python train.py --num_hidden_layers=11 --hidden_size=384 --num_attention_heads=3 --num_key_value_heads=3 --head_dim=64 --intermediate_size=1536 --vocab_size=8192 --hidden_act="tanh_gelu" --norm="layernorm" --norm_place="pre" --norm_eps=1e-05 --positions="rope" --rope_theta=10000.0 --rope_fraction=1.0 --qk_norm=false --attn_scale=0.125 --bias="none" --tie_word_embeddings=true --parallel_block=false --extras=["capped logits"] --init="normal" --init_std_qkv=0.0265 --init_std_o=0.0375 --init_std_up=0.0265 --init_std_down=0.0133 --optimizer="muon_variant" --learning_rate=0.00136 --lr_mult_qkv=0.4 --beta1=0.9 --lr_head=0.00603 --warmup_steps=200 --schedule="wsd" --decay_fraction=0.726 --decay_shape="linear" --final_lr_fraction=0.05 --batch_tokens=65536 --max_seq_len=512 --doc_mask=true --train_tokens=349700000 --max_steps=5336 --dataset="wikipedia_en"
MLP neurons of a small language model. Each row is named by its layer, matrix (down: output weights) and neuron, and shows model dimensions 80-207. Each number is 500 + 40 x the weight over its row's rms, rounded and kept within 0 to 999. Numbers have three digits each.
Before each neuron's rows, "fires before" lists the tokens most often just after its 100 highest values on Wikipedia text that the model never trained on.

fires before: "="
L3.down517:550488535515440518532527487568527413462485491433473506526526480508523469569482473483464426485478527519481518532560515489518510438511465422536550524560476513475462538560471565475489503512412524532498484472476480522475496631521473529524451518530473592470512490496539476540535548506507562492436599434466516524511472522515467539554489507438527519562499530485487522535479505530559470523497

fires before: " |", "%", " a", ","
L3.down911:491513508417549438430487504571451470539455487539461488555442456524502448503462528534505518524478499529498448518453565475469522545534548512507474455482544498476447489459558494506413471537545519464502504476516553579510410511477472468567514454525521549495479557505524547542488483547461508422464587506482586488483509466505474527525499468388539478503531517499518588570508535462558513564481

fires before: "|", "{", ":", "us", "c", "S"
L5.down820:542485486546520556552427499523493469560510518495472584452501548511517571513579501498472472499409408504498540449536467458599494546474420574585452523456520475533459528475504551499453516495545511510475505553508513510487492477523457474433581519512467489438562467472454447501490455488544507455446472524471508496453542533472461486511580542508470505561412463498467434524514464491482564512499

fires before: "="
L3.down529:479501478519449473435442493407542548448497517542535566514476524446519458462519446494554551510533529570445494550516450509453496531478528488531405529575476498528486491535470474484491511472520504489492475548496491534524528525504466483442481502508552549539489446468461517524504443470533483479548579527446495506541487469551484451549523437524514505529500469479465505538429483570442487502467

fires before: " |", ")", ".", "=", "  ", " Democratic"
L5.down1191:494472540490459519489435549569514449515482530499591478524436510568483443491553470446508481526513523484526549436518458421554519487514541434520464565510500501515512455511506450429403463519515426493523430455542482508472543525479492492548509539532507611449477556546505499484399478492533492486461473555468500492560523472529539612476506578440580518500496545518425447490595495476486564416434

fires before: "="
L4.down96:530490494549511469534536482467463526437486449508502530558504531483523473501470485548506526476569541482519483451523483426543539544481505537522522510508485545503505462471458568544533445464506500522529539509473496589566526477604519495523441434543516471479512486537468492508484462576544483491589544477508459422527452468421508436512489570421495478477515472561505491500508547556463537524436

fires before: "-", " |", "="
L6.down838:479467529464552489396495442485476509524617464509550425430499436535437514499496482552513489459509496530412459481560495611534529509452551553497539500500593520565504507455463476557481463452513519517523532529521448449522493479461513497530483553397452550511548505488548473560495512585494496490491452523488472472499472488522595491526506468483516552515484551564485544542461529471506556543548

fires before: ")", " (", ".", " of"
L5.down12:534445496462548472501474505486509540457444547484497512458472484548477445539528489470516561487428467507475566537550445478474362544576484461554511510585503513464528569524450479535539441501559455547463544517567472463427510459492453470452408547476508461481526489464461442439451485497515595520522574530502554455527480498489540517446595447515433477532508492559487485501536509547539514538506

fires before: "|"
L6.down961:454548526522516461420512470506477436475482523538520502491440504463474551493475548414524472451451465478466526453547525559381552508485504542501461468553471462503433480497431430529429474486525555548495513487529480446497436526446493452501466499466491622491447537497601513482374535526511459480432451370533540542511502445530488554476464454452429533487490497507457510509549540510511586556412

fires before: "|"
L5.down453:520453476436479521485490476530632492505419507499447503529549491520453537503445505444479460442513471545459563495603482527433490546490530504488532518493552499464533545516580487487453520571409543512522493509495444509527551505491505500499449525515457584496530464511516509470469454514533448489499495475538451433435523497549442513481474455546494501479522444473482397457497479449554483476397

fires before: "="
L4.down737:510510438567511511483477469493516488462502533502418532476461496548514459419462489440473504515491406521503520514513515564516549549493522489508528481536482474498406468479560501550478467466563497516481426460528473562550541458477597497487444504539557361528520425515486474441511599478544520400478495546503478475471493539434486513522495476474472472542452515571467509501491488500506500546457

fires before: " |", "%"
L4.down1262:487521514492398537445487447477513511558453578541534483442491498470453476534570475476548429524515509525493453462467412443479523471519436519544377438547454541492546517494500541489495555509500499471523515471439518552495488552451481504512517521507532529437500531565499475502497506534534493538479526580517476511522554431576520488529507512547503515569542511481439449518526579494490496468501

fires before: "=", "s"
L6.down716:546556481567528430493504526531559467520495430406479553485486489508516508556487484442542445454508445487454513563440533470480493546504493553466466516505434400489462518498465428581523495529530504510468462509403490453447493494460559526444548505550546508458488501521559485505489573489506534439446478424497473474430502561452456507506560462461575465501450496489500536520525574467556494554599

fires before: "=", "\n\n", "\n"
L4.down946:410572492621481507499548508524480524573454503505512527495514499529515450468484460587446521480455473593552530514440536448495491586508548522452497540518541517574490572480477495523464498466539536491417524416486514535559460459453505564499556530462528514528545507449459510490516530481509509439445558526483541479411496522522516476459551484492508504545513526503493513535459517506573483470517

fires before: "=", " ?", " Goals"
L4.down337:559469441520507511450488417496433430488553532517470425478494510500474478458543522549488563515457530463545453413510488460469497465489483526456499500488533505478430474537485462513486525583488525515489551536394463557532544410517481492501444495544538455536507458500423501517550432521498587446419589465541473485480530468569538535478555545489484438461471493442487521484544475526452501527524

fires before: "=", "\n\n", " The", " In"
L4.down659:506524480514494491479532479426500414545458444493426472507532530567515496522490472475488580533466470485486607516471508545502536585523536545523515534558488471473478497499626518565450452502475533471517414444530495523501494410532533498492464482447511375575522531531516534460525546511533526517460508451508483443463494423445533512457464545522510491554511431513470573473482537494553498512490

fires before: " |", ")", ":", " is", " was", ","
L6.down1298:458496457538519520464509493528527490517475477539567519517562465481534506500475553472492477468491504544511558479539509516530550526550488582464470479506534510480511567492398496481504520494466426455560416518490487503529488522458566535416557507533503499436435517469541443458467549525515577576506509540441553451519522497502528491474445541463483488473510448538538521479519452423496410498530

fires before: "|"
L4.down1301:527354473545539538544443486503602503458433490535535543557501545530488446520549511470462456531504454529555501542456502536483550582518488491538499479556614468475482455530524503549472509548477491539511468483498513521479556541471502544514558553496536479552498590526434536490501503530549492528492369501563487485431510502447542522476521472580497466489511468477463534441532499504512452513524

fires before: " |", "-", "'", "]", ")"
L4.down729:475517438443537531459486476601429418516511515525590518518501489532461556517521469483523472608487559439455561484521596570461517523487419504516500522556519456541456512497473453507426470544531523433485535470491480482447532436460498529499506455543444476506492482478532475427458444448529445542426386548505530501433506483520456533481500507523519540480497471464487460478519511501501522458496

fires before: "|", "-"
L4.down397:479487503512497481525548530559449496527513477456475453480435523514478537501516580554514500491523552405555468489548479574584527454495537432395463452460474470539518494502523443514542578504484518530458400439530456505549455512479479513558497533553521500472554532507546635487531462537512539499483504508553442498498473483508400500570442506483522462538549485488490630489514584559504506495499

fires before: "="
L4.down604:439508546544451544526525520547478451500499511490530491522542466519436518542447446490480478517552530568411533473468451482424531428504539543450466490559516403492457512437442499544516422543480469463512524514484470487459438447546463473555547508542493559508489492431452447529503477516514512486543467496533528489504478554511455491520468489449574557542528544474556487462513487465493516564544

fires before: "|", "\n", ",", "  ", "s", " Pro"
L4.down942:510558467520531528447451528547539485502530501446485476427480479459454468478501477546499516476557447527450500509521528511506485511443467519502504525489552515449437481501483529530465541475525510553500514595533463516501508490483552534480472516503525493515553557472524581476532422531461520553470462437468518467591572439552607492513535532478505474497490468466539476509463623488541531482543

fires before: "\n", "  ", " Sport", "–"
L4.down569:504501501555423440563440579493501551475489503513528449473550497441458476509492532546493487480491479525482441462509536446479478521535566509444576524491484527451458544453479501462474496477527529459513516489533446486465487505516608491515461517563504466493498517526469484513485512560486485559560467495479511505509455482547446608458508439562571548400526464523457495466514543446500493496468

fires before: "="
L4.down1173:522521489486552472475515500419515521498596449507490467457489385546551500455520451436481568536489545499513525493465460508450497564575459497577557494471500484544504533506543473542509469525568501487476406455469487498508427470561508505497464465517462449534521479517446471500527528507496493498586449544519482537447434510430571461495504505448462530516456523560497470515478495506508529508493

fires before: "|", "5", "8", "0"
L6.down614:520447515515537448450438558451466543512367512523516553504503548464441490537407483461496553429484541546517514496476474479564517503474499502518534492456549560532517567492440555522555546543523511462490494539504526525477579467469600518543558381540493448538502469549485518487513463513521481472440503565528510465477421524468519519545476534503512538522455452444515479481533506416521544477462

fires before: "\n", " the"
L5.down55:467502464472488492496520496478466497445542429478500562535461445511478494534525534481512532485428543506494483535468568497549470499583476471500476517521440458551480456416545517531482466523460523462527511536513483491460533441453456450415464482478539590579454551474496458456461508513508540517480572462529501471443602467507461485520506465494458496523517435568538442518520473454518457515493

fires before: ",", ".", " of", " –", " the", " to"
L5.down781:506546499441486484537449450583534473484551488540537552511428498456563546529553502495490480544510597521445537459564501531451456539503516490507490477530505469520514472573491517495524536433494559511421474495547467414499484483507518516462515464458490424518481491495504474446450528466516510512504465455480513493481542458619541526434452517485470516488569500459474536523525516537523525528527

fires before: ".", "=", ",", "\n", " and", "\n\n"
L4.down585:521596501550454515440493469525503563476488553475495513434558517468437535518471448460498468517594536522524464490469487456507546482545539466503531536481462464463515508480465455472512475457505462560579567519528539454499454488467489493484440568515502544507441458542507419542415479450409551531507503499523543508543547498551526462576487517491488543517479517552519463469414474531557554543527

fires before: "|"
L5.down831:550488463545445517425498498455533514522495488451516464450464447548533458465503448546473471502523436369484447577528488549489525455473552545509539510539546506465483535484522464510513479448536541466451575429499516473474515513499417429505474440456440526542474518480501486506490488482429558556538446501362495526453493559503475440500493515490491586450490451465525545597530478481476479492509

fires before: " |", "|", ")", "="
L6.down1360:498518498504483458477491462523541428417471471535559482501535485470447529543529550448467524434457563482404472541538531480519486510530433490479487486533511453560477511531505452511435533511499495425503537429495428542498468486493541550465526469510511524434445522445597542519552448546530548487466487585455504529470553491449438499429515444552501566514472500520503447558508556543552534419495

fires before: " Votes", " Goals", "  ", "our"
L4.down834:531463440480574580470482488503513472437503581490525473478526533462507509488507485497485498532547501479429484575501517516488472569531468489491466512498535467495458439376544447487456487506429417483575575486457489516445555424451521458451561478555510614553505588533488534478433448493506531484544516457464488522442498454494510481520470484546415510455567475471475456505438488467451431533470

fires before: "="
L3.down1370:500451552519522499551537505530502475443525454516558468486541511500465552556470456559472532455511460491537538554504560544500563494470514587514506491476523525475494471530535593493512540510600421511422479527473549497489485585440520566501495513524473526527555449495504461508555455570464503509449472550487520461534521453541501486489465512529538480493493537390489484489382499564476532480485

fires before: "=", "\n"
L4.down2:428460513559529494483443452495506499484496525531445484581472536452462420514486439557482448478495506527525495531485541450541470509480470499480520512508453496492456503449476543532517515493512418502559504520518457460419503461537480501459521498508499526544497451416474473465531498437498488519530504529496530519471551398473463539484481593557497542571479517487540485478417487490502510468552

fires before: "=", "que"
L4.down384:504475463579385606411505489448478566582515491497482421520538485517479518504488433542483468548535617514496460569512460478547494459468538555460529438544549511549540468465534497555505505563488501488419530519485538536530515499508518513534472516503507470500500508511472512463537498497514434502481590492444532519457493532417523519580436496497511411525503558471450480486504490519485468511518

fires before: "="
L3.down1483:521496543454526486514541439514454473544516459468535544574505404574483445519515462516450463434399546499515461463523500566570524486598512514556556466510500521572584435488570517518509521540508557476458489515560476516524537436414505494480506437421470447491552445508507481509483574571466526523491484662517480470450497453450577431544515499504476509450520529509448496472465531581473520514479

fires before: "s", "="
L5.down1122:527532581509429508516507525490432519485499471467455514474571460536465473529480539480482566482506489408492438563536486522457456489470493438555522505462442531436452532553510463512489452594426521479544435466517484539533497602527448507502457546488479594488561493508509478559545549488455467505551528606506517479470517415446471471460472432383446498458524450495473454532440519484448425473532

fires before: "|", " |", "J"
L4.down677:447477447486484506474495486478468567474492438549535500534484507514458449445453494483505467461446455490525494484484538465535524492505467473614454425536510544549422491536495481481518484567550549544446448476502461505438508394489497525504524460540476599484406584522495465532535455484495555553504414471454475512536496452483488511505572440546441517494496498517534555543486491451521491608493

fires before: " |", "|", "\n"
L4.down913:484503432519438502529513522537475453573519499495543449464484530471474564462466471532496479483510486543502470552527523483448512418540427435533484516562485494497498515491479464495506461509507435481532481534472485555525511570570447482580524560547540602487534526476535480502505495439547461466542472442619526469433479538508475466521533515447454582438576505539556451482492483492560499448512

fires before: "|"
L5.down391:475578547496487466583551485505472476526501542506520504473474477498451518451456554532474416556566527545470382468466550490539449457491559502508514413555552557457404480503546490531499514517524495482439421524517482520483419501501485406422568406496482490455577571476470492542488532555456530493420490490556513464463512528526414479496498428476463520502472501490510493565510522449496475584516

fires before: "s", " |", "'"
L6.down267:380428496426534517495580473555508446459536504447463559441501571489500525461446548500559454473561481523462530449507533551447471495546520544516513530547501450474496518479547499511498543480493503492512521454570538450529480579474484609438481492550473496509531533492521517482438533429448532474514470441494484477570511489486406547519512408473484512476482494529463500459451442445543435505502

fires before: "|", ".", ")", " election", ",", "–"
L5.down1457:466506526509468519485525500464528447410454542461494583504482481519498509547507485513487504464546486478504541539498580456492509463604519499465466550529439456486517498489482548484435555453535530499509576457484499552433523543509530501525473499555540493531576412492448478452468529519512492463499468469547510483518547507542493483469562463437490484506509516435592454462511493527525473410462

fires before: "=", "-"
L4.down295:599462527431486564506514521463492426449514526579510450507478430470441480494482430550459531449521553474476518562515522570564529470456482482546588472519509463450511454481572509498475473504533495507525539545520500488532482449436559511498507513453507494532483508538456514473420511517501537562598440447500479535472481435519541414518442520446503528493470546458512552520452560477443511498513

fires before: "=", "-"
L4.down334:504502550474444483451485472446453540437505513525517534540539464491477487563457462513545548511435492527533538479521539492567538522485469498535540519471478497453504471504565533549492493518593518509523485528521434479519540512450566531528567528464458477464523504509524489483485510541546522472614517523495518469461500484412541470517436590489540535491487524585481532507498493434382495490484

fires before: "%", " |", "ón"
L4.down1505:576465490511508580410511498491492496452531457515419527474430536496467410473461508442518516504546546522524454561480564478439451488447442545518430487491456505529514558501490487457550482487405559545514508511538456535590605580545466508530554482530482557479441492404502452481502502537543461508429503474509517456538521569553512507539478439519503530514483498510488453495532570405558494449567

fires before: "=", " |", "%"
L4.down771:450591412470510575472479425453484504510503518537471477490462462461556502410484522509465491452499514572466515551546483439527503439534522521421502518494565462496516425533531516477502468549543550540442477447517494497447561464489518416457509536513518487488493551504511500502486518464518493431534545521461528540460520480394494558483508470456486507563494497552514488546479474499544548532454

fires before: " |", "man", " (", "|", "y"
L4.down525:474479456480445452527493431528433471474539506452440551557570517516476468439474527463516513561476461471476517430502489398534483430506471525581462571549522453485502477502497496564465476464471580511473536494490433524501528489463538478492549531514454417518539511513513465511393462494457464512478450511534435490514492528478462464477581540525519496550554484495442488503460457527551477583466

fires before: "="
L4.down1525:483621543543476475457499467464421453510475453557525420452463469579566511470486485510553520447482496571506504534485458467618487555512503538467506495555550540524460456468528537535489444527453463484500565488462473474448503489496516489526501470544566480517536562501524503433526484476525516500530461504531523450510599466575543551546490485551556457525540533482480583482514477532502520489514

fires before: " |", "'", "e", ".", ":", ")"
L5.down383:486555532554415431569432505537522443505547480453583522533541533473479514437454491486465536481499488497519429491544467465503475534509456520566425480554490430535438543528516477538531510418545526513509456533505524517495494453433435498506570454532498523444501530454450474444549422473560462454482462518448553490524472434456454520452461458556505509518508462526495523480513540578551493505492

fires before: "-"
L3.down1452:541460417454467456513579525478546540500507492587510464513474526487552539557468478540508509418446473546515412502441509466488445513539505462491480579516464457538516521557449578547537511502523478518467454464449535508476557538520469493470474521456497494569469493524456494487475488485526444494457580577487483527484491520401503500438510527547515472476465513516473540439508497533459462455504

fires before: "\n", "-", "  ", "ed"
L4.down79:480471459557525507515522507522513549536482480471537522477481473498523496515486523475465486435458447570562440520492537542525572485528544504484536513545526499467449455473487500505412443566578523449548523524514446467539516539463460492476483469553547599514487556485534532493533480452464554501484474517512434434582419456452459606483500486471495522402451531494596483535602534454482457558502

fires before: "\n", "-"
L6.down661:539503484470468417509513457586524470517600485516533504504533467413451487524516483537538521442499541484535482513457500496471474486464463513519510503551550536537399505433560486455434465531542499500534409546477522564479504507487482497462463536543428519552487461457502460462542465462574552531444507429510477442506506489531515562502566541500465464532462556462418569525511479463418466558467

fires before: "|", "s", "]"
L6.down411:493463501508449457462436576601433523499443460502519465549463456527450557480538527525521514456473456554483488426475462497500500507496512483456491495550491486535501476484582532538494488430469495521467522538585525529517521486478481457523544434413495565489506572517552507559511522492535470460481488487539426495432441471481480443511443494548542502457477577499522492550553438440539484507570

fires before: "|", "u", "\n\n"
L4.down1443:495505588479500555496574467457507461478521507560467499521488522498501463460453514437508488508467497550560556460510506516506500461483468515510474481495523512520483507514549470507503537551501592550521490513571525514455493610501516555521540600484583578502560520469440573506485523519486414518512518435440483556505436453556492484452435578534486555507438437521507503523488483457551440483556

fires before: "-", "\n"
L5.down343:461485483495554478537487545584491505494557577536546486468506510443458475519518516473488477533434471586562443472493444552477530567545501507522466462483475512532479532439587518506531547451573522445490488547567493532473466527579529511526469533529572550498527461479507526518487506425484501482452494508466488473547463472517520594539462482502503558523445446438515503467489503469461461557494

fires before: "-", "ric", " not"
L3.down620:449532495482562569440502546515473500454480481510446463496485470482537456537511597483499463505503563458533522601444541509591443540574477460467460502550473544427503512480444449488478540447500413537451463592498468509538547556543490455505447532448524488515437493495501489511527555489410553472508494508602555442459472535467510444463493459491428509464527441430471559510495524576517492499515

fires before: "="
L3.down1418:500476419434444503448440483474467506571533510582460461521532576483438528512513489513545486466512543501465539528491467381506564464528514505538545411444519461486440402448523544426460462504523550568468500479462452496470465438516476526459529506560419433546494523453579509463498445442553538537532526490484529488515506532505487473508504508517527501416474557548442477479516576499480522518509

fires before: ".", " |", "th", "-", "%"
L5.down1485:478501479497552463548500478528536467504497538467522532394493526533512472514552473510465498548513520422481568554459486517454441509525480520471497480491507552462482509631523514446509501503518469486545499475521505513515461494550458520515489461527494480431463467446448488496547541427437487459519490482459467536528462495557546474475472511475502527577559521422481522467498436516526448386517

fires before: "|", "\n"
L5.down145:534511491507459501487519569472514468516472517481490478446535480444517477561457418557490559520561448534521469440525524555532511497468507455558502528475482551522438556578548454499507493536492489463510564448565499464539483545523422558456486515467492508511533516471489516540490516581477506546448494533473534515561486516494427480559523467467536488480501556483478542469461502501496424453557

fires before: ",", ".", " in", " he", " to"
L5.down1252:485523437504521537544503491432426486555503496479561566424540531518472507563489451467444509484496532458478541472446515445446467467513542570442527521496490512490511475457513539517518534462492423552560520479494532511541496589480489495477489511540469502539507499475472521471502480454500542459580504512431545492493529473433428499489527553490554476555549489540538506469449452470506517500580

fires before: "=", " the"
L5.down983:572552489528510446498489461444528514538493524423471534489486516502495491518442489534519468582557587493463512400489525536542459568551446474495440515423475529521430524543518505468401481418542483456457507506475545474494498457463528543477526506466464526545496571450530551505428521475517520460506438563468545531554522496447564475486482518526491445545450481440528540481555478478588444537461

fires before: "=", "|", " |"
L3.down828:518467493541532471461465431453440453483442517480441541481558555500516499524466476500479430491513555473534518536451364463546526530563479529515503572514528503458480532541510527542406483409478493494486473533453415463512454455534571554441465509510529456503484492545483366580563433476410505502466448536508490492397464533551526531525514626527511528434500468541502568465463553499480502563454

fires before: " |", "%", "\n", "  "
L4.down259:547545514557528562500515504448567531530497461460496484554499492498450530530479515481515565457491478552616525502490435462461519458449548505506450469491536523520550483516434521625534506476572560436539582490492370503474488528460468454499527448525520501490471489516494490533491562499476479516456501519538459470549452462512489470503491475472498480541497556502529480539572472434565528450561

fires before: "=", ","
L4.down1123:480591500542483534463478436499470500575584563541484577455556499462506530501444436466492573453505476535523449499493566451570558510553582496530451556534491510493429435572506515514453492458519470529575534534440472532543454579483513574437417474504467583553563482479462455464455443472468506502501449506536468500457528515469525495517444555511514507481515481507526546554400524572510495506521

fires before: " |", "\n", "%", " ±", "="
L6.down1293:465510516473536479556497484496488488499510469479498510463468477512451483595457476503570468469540543439485534581446511410528454434532522475450530496539480558526489488559495474521500483508509496558476516500530526532539461463515431496464452543550552479473461485456458565427497496481509489439560465467483494499515404522556551515499550483555521522492469491545544436471539493513516561421533

fires before: "|", "="
L4.down354:558491466451482433516472517491514427478474539474480529496574569525534543498537447570455536589475476581538535519531465513484467549497506525509505517512479476501492437495541561521466458468498502505454494477569487521489559496486445522422495513380495425558505541513502469457545565459524514462479594526468560529472515477579497550399485464546521436561509461475529390575566475552513526489466

fires before: "=", ",", " of", "."
L6.down965:537486491566473570552543483567456479505491492575389430451493545424539519489439557477411551499470472423456569491538563433474479509468504411492497563459488547500518530495516462513418488526515444525479547503462528507456453522496471527563540518493555574482514498552481519554443526430447523478457551477595589516545448520462520461524514446487541521501506513576506467430483562549561417491456

fires before: ".", ",", "–", ")", " and", " to"
L6.down1344:519488505458523512489506583516542524513483507532487505454565511473578467548466500603528444501485495462484545503505458493505488553498464577462478504486485553453569454481498482506513414419518476486487525509549562553453490550528454441511487490431513495539517576484524494484554580487444475420490536460520477477493494549491495459513520440459496459520513577527528550464495476529531489505496

fires before: "-", "s", "ve", "ns"
L5.down933:524456464498470448509515531444495503572450465479522418447413504471495515486468445470466514491556553475496476471452504535508497514567502529538540486488481519561494471507547504484567483543482574524501556436536462489508487430436450542522515442601435508512494507466517514511517536553501541441474518563495461528542567559427530500546480515513531452458434538474487444457481492441516482493504

fires before: "\n\n", "\n", ",", "B"
L6.down468:525518493559467546511514543469466458519525490475454518449518535425434472531541478542515485558538482469491445459520412465523522492518451474467520481538499459535477487457520493512520541476543387495548431491566493466484483549555484480497450573479552481400509506506497483470551525531501479444402514478438465548480513446458497588509501534462525416520500515444478489497510522455440528514501

fires before: " that", ",", " the", " a", " its"
L6.down346:504470478412491501491472464492468493545545511520545508576490428486409445456594485485543524493478462524522535436605525434500484538542542568509485501485446454492509453471502553464485485494489465447522542549475458456467547433491532447592492543487515521549477460491446517571489417493506499576547492572484502531510542513532553471393577521498454497558503478519466508488399461470564473453505

fires before: " |", " years"
L6.down424:452449478491548442575557498550503511488493494518458569578530515453488455496496511427490407492504405508507574515490436469509539486508597425477561564469496476479439425459430514506544419476508461524462479474450447498508454491454469519560511588521489499507508563504471505472505548470496495531537435518506470611494470444503458483443497476503523486492476520540473448424541436479417501532541

fires before: " |", "ent", "."
L6.down1485:514480413539522535450535464510507593435436443546491585615485473438491509413456470541479489547519486465544427456462437427513475513449537432440486536476514551487551462457559511435520478421520449516555492483512476537490522454483527496541518542472485541538455487506596492516480463529436505502517481482417557541512528438498520540468452502503584513520484476550525507556516552441490521521531

fires before: "-", "."
L4.down1472:489545485477500437472482571504539456527578454417503486435561480514483542549494487419498438447515561464532498465496486491530478440518550488460451568513471538481486523519508473436518495523441397485414493497507470422504516586548545438510521600474462575479560503495526549518506476511521528490486575558391425529511515469507435553534531477492535471479483463445487512532530609457484477560495

fires before: "=", " be"
L4.down1243:494441493537424518518459515528528413472520481562491458503550550503481466444538538497465527440512520478460573471497509569533565515460499545462546446542532534495445503510479530510532518513502495471461516461472470562544509430507506524509505509569491470462584489474480455552500435505573563516503556508528494496480496488548420520541524441481565495493484549529484524565486419539479513503543

fires before: "-"
L4.down910:475432441492490475512471557456463457464530536542504527509555446522486506539530513521478470509490482540516453544419509489461490540496466443493519500501422559502521507476531486496503512544532482467494473477482539496449505458495474427521478537534569515507565535417561597457461440485448479468533528540583504557520441511589489494462499466529441523513518502529489576449450521440455536536557

fires before: "-"
L3.down764:556495485445492427518537493450490541518520553462499516532526544510509525502540472481515515426569484517512538451493504497429436537501498622456418503555552478515466459471532510449525614528502545519449495494422466501527498511498511447469504465492585461462548491594474506427480484492462498581477587508454488535541482534515508503519540465507543508536524488460506539514538552532547485545512

fires before: ",", ".", "\n", "\n\n", " |"
L5.down1337:511531511410459511473484493593522499483545485511655524503468413474448455479538486577414485512504529488480539462548532471521527521532484477543478616490421458509508487541503483570555518530620487472539464479431513533449427493442536556534450535475564498539462468546474547486466399444520486523495463555502493523442476472531507516492548533551468493500506537497510494462544484500564533455495

fires before: "|"
L6.down1142:494531578505532494486545498460413548483515535537447511448550544474429507467488525575473463383495508519438503473495488504521497513453521461497563500551537440542445545558511484516456532493479571515549494443489485459554498473511482518518380542508532519545506527489456487483548523523508540478482448525536487511483515503550424521479475469588464527518466400539508539510425521538568532490483

fires before: " |", "|", " to"
L4.down338:559501524474525519441505585475582445461531460534483492467491464496535512514475441500508474479511551466496511480498541454463441457468523494454459510576477504476525459466460532493503573547519414423497520490450444555506521502505526496535520544480534519489506450458464445553536464527436538576463503469479522514482516493531480553574458476468442537497526529504495485550411456443499465569439

fires before: "=", " the", " in"
L5.down1342:549511515562491500487540476529479532491580514494597533514539472465515450437546478560492456557533486458497496555511478474476545484529468552542421501503504511520497480485489503426510482465553425543483378470507510445520556520491536507489509514522454467474535469523445515481490438451478495487491537494468471483526530514564593548573504560399502484519566514466526459474481459433476446494456